config.toml
n_layer = 11
parallel_block = true
dataset = "wikipedia_en"
MLP neurons of a small language model. Each row is named by its layer, matrix (up: input weights; down: output weights) and neuron, and shows model dimensions 288-351. Each number is 200 + 40 x the weight over its row's rms, rounded and kept within 0 to 999.
Before each neuron's rows, "fires on" lists the tokens most often at its 100 highest values on Wikipedia text that the model never trained on.

fires on: " not", " and", "ly", " or", "tic"
L5.up796,147,189,294,168,175,193,157,236,228,213,281,221,207,186,222,167,217,176,192,178,167,199,209,103,229,204,185,252,232,176,205,192,248,197,74,196,175,167,195,170,163,232,189,220,156,230,187,245,263,287,127,201,185,219,279,229,229,215,157,200,198,170,138,187
L5.down796,175,181,250,246,166,164,243,206,224,252,192,98,270,188,233,224,203,236,167,238,248,287,132,218,145,175,221,176,190,181,179,204,163,215,245,222,202,235,166,190,170,152,159,179,252,192,165,188,139,209,196,223,158,194,208,75,111,128,156,185,255,170,172,204

fires on: " as", " the", " ", " 11", " High"
L6.up584,147,164,192,126,182,147,213,281,88,196,212,190,164,210,214,290,136,243,278,201,119,209,152,204,212,237,202,137,199,210,234,248,259,234,203,142,250,210,189,199,264,224,224,221,242,184,263,187,130,138,256,204,201,214,169,252,188,252,253,225,217,139,154,181
L6.down584,211,146,180,213,267,163,222,155,258,204,222,233,67,230,233,192,211,203,265,161,182,173,232,205,210,134,92,233,182,208,181,176,225,219,215,178,240,200,201,147,170,216,220,267,193,226,135,185,217,195,262,240,200,176,119,157,232,217,191,190,188,246,205,237

fires on: " one", " all", " All", " –", " Democrat", " not"
L6.up460,242,176,170,158,205,195,211,256,188,217,186,150,307,219,175,160,263,211,147,215,209,181,173,149,239,197,165,225,233,232,203,123,237,237,192,164,201,205,189,250,247,176,220,227,270,170,194,152,242,181,162,231,225,178,159,170,242,236,185,208,238,215,159,197
L6.down460,234,216,214,211,190,222,204,199,173,174,202,234,220,164,129,146,223,152,207,204,167,98,257,314,161,253,177,189,190,216,159,208,195,231,251,194,234,199,240,207,116,259,221,187,206,242,179,220,194,221,244,254,167,147,270,188,197,116,227,184,226,173,250,182

fires on: ",", " not", " –", " as"
L7.up169,215,154,218,192,223,183,52,220,206,222,150,200,165,272,196,167,169,239,210,256,101,224,177,113,203,154,232,242,189,168,193,215,245,155,208,174,198,197,162,189,227,162,200,195,221,140,162,131,231,185,204,196,197,188,192,199,270,141,216,186,165,287,141,150
L7.down169,192,165,200,136,173,273,224,90,205,172,244,216,155,293,196,193,202,167,180,196,174,196,302,213,221,236,149,131,216,181,208,184,173,260,246,287,222,198,257,169,232,259,221,102,173,168,202,225,170,196,269,162,224,184,166,222,260,158,201,151,179,175,165,174

fires on: "a", "e", " as", "1", "i", " 1"
L5.up320,178,174,208,226,201,203,166,291,188,193,172,250,208,241,200,231,208,197,229,198,201,207,149,222,270,226,187,258,196,85,222,206,263,236,204,171,212,184,147,254,206,220,164,217,171,197,234,197,214,253,184,222,287,240,212,232,315,162,198,188,236,202,209,177
L5.down320,160,137,198,151,183,170,183,149,252,159,166,131,176,215,224,225,198,154,168,168,196,178,214,168,150,212,178,195,130,174,203,168,205,181,257,222,288,157,168,202,221,215,192,192,227,126,214,203,266,202,215,224,145,212,220,155,180,176,241,223,158,215,175,187

fires on: " ", " L", " M", "-", " S", "b"
L5.up377,121,195,177,247,216,146,154,243,189,163,212,187,175,185,223,196,238,239,207,190,254,130,155,98,313,202,233,234,186,194,238,126,264,195,243,239,183,210,204,241,141,295,187,221,182,196,178,169,174,224,140,103,104,204,191,166,130,247,186,166,222,218,135,232
L5.down377,225,233,242,192,213,219,258,152,169,171,188,266,186,196,261,214,176,204,157,180,203,262,231,203,174,151,184,151,201,198,199,207,162,132,232,128,238,235,177,140,136,185,169,147,245,200,169,170,231,171,135,205,189,197,251,174,244,197,233,162,196,259,167,147

fires on: " which", " who", " that", "born", ","
L6.up1027,244,223,134,214,153,147,185,234,166,187,207,252,176,284,211,238,175,245,152,305,175,268,180,197,255,286,250,238,247,141,244,161,228,202,141,109,135,131,145,224,234,170,190,173,240,170,135,158,208,242,166,201,192,203,199,214,239,191,179,227,220,214,194,197
L6.down1027,157,242,208,233,217,185,203,185,183,176,234,189,189,193,122,166,186,134,270,152,275,128,171,114,173,110,174,173,170,279,142,225,167,209,253,189,158,141,255,221,197,264,161,200,190,235,175,235,211,169,147,198,153,109,264,175,167,197,196,141,270,147,194,219

fires on: " S", "S", "ville", " A", " U"
L8.up1196,215,189,133,205,171,174,213,206,207,244,127,137,177,211,222,192,245,173,197,195,219,221,221,221,209,200,145,208,237,167,200,141,276,209,208,230,189,231,205,211,231,212,157,174,179,154,217,236,188,152,190,214,191,249,214,113,177,244,231,281,211,229,111,209
L8.down1196,233,210,247,182,246,86,229,271,195,221,214,211,161,172,195,238,219,179,228,174,150,232,175,269,222,185,167,219,195,235,240,209,268,183,204,177,184,149,156,135,276,167,213,167,228,206,207,232,104,89,192,287,199,163,192,235,216,197,244,285,190,144,258,132

fires on: " G", " St", " S", " M", "D", " P"
L5.up1025,228,131,174,208,155,199,170,228,164,254,200,212,198,243,190,253,220,179,189,189,190,227,199,157,241,219,199,237,233,173,209,184,211,299,157,247,237,256,215,182,206,221,118,182,161,224,163,190,175,153,186,248,262,209,168,133,185,229,219,92,204,239,181,172
L5.down1025,214,207,212,273,141,172,256,245,186,257,194,249,133,208,252,243,229,204,184,222,162,232,195,191,208,184,123,218,168,186,234,172,198,234,159,261,235,237,232,193,175,248,169,141,173,210,101,220,271,204,184,244,241,225,202,138,119,272,196,89,159,280,153,175

fires on: " the", " 1", " that"
L7.up430,241,258,224,247,181,233,176,224,205,112,187,228,240,238,178,237,194,210,293,258,196,231,212,196,205,128,276,187,226,107,273,191,234,132,204,173,195,150,184,232,219,217,161,182,259,209,233,224,126,126,162,181,158,239,211,282,297,239,149,224,225,166,130,195
L7.down430,151,194,220,192,211,132,290,204,210,202,276,110,178,231,264,227,240,198,255,186,217,157,220,157,156,205,144,238,259,180,184,142,258,217,221,193,216,185,195,123,180,183,258,207,157,211,219,170,235,244,255,182,188,155,127,190,223,210,62,248,256,146,223,221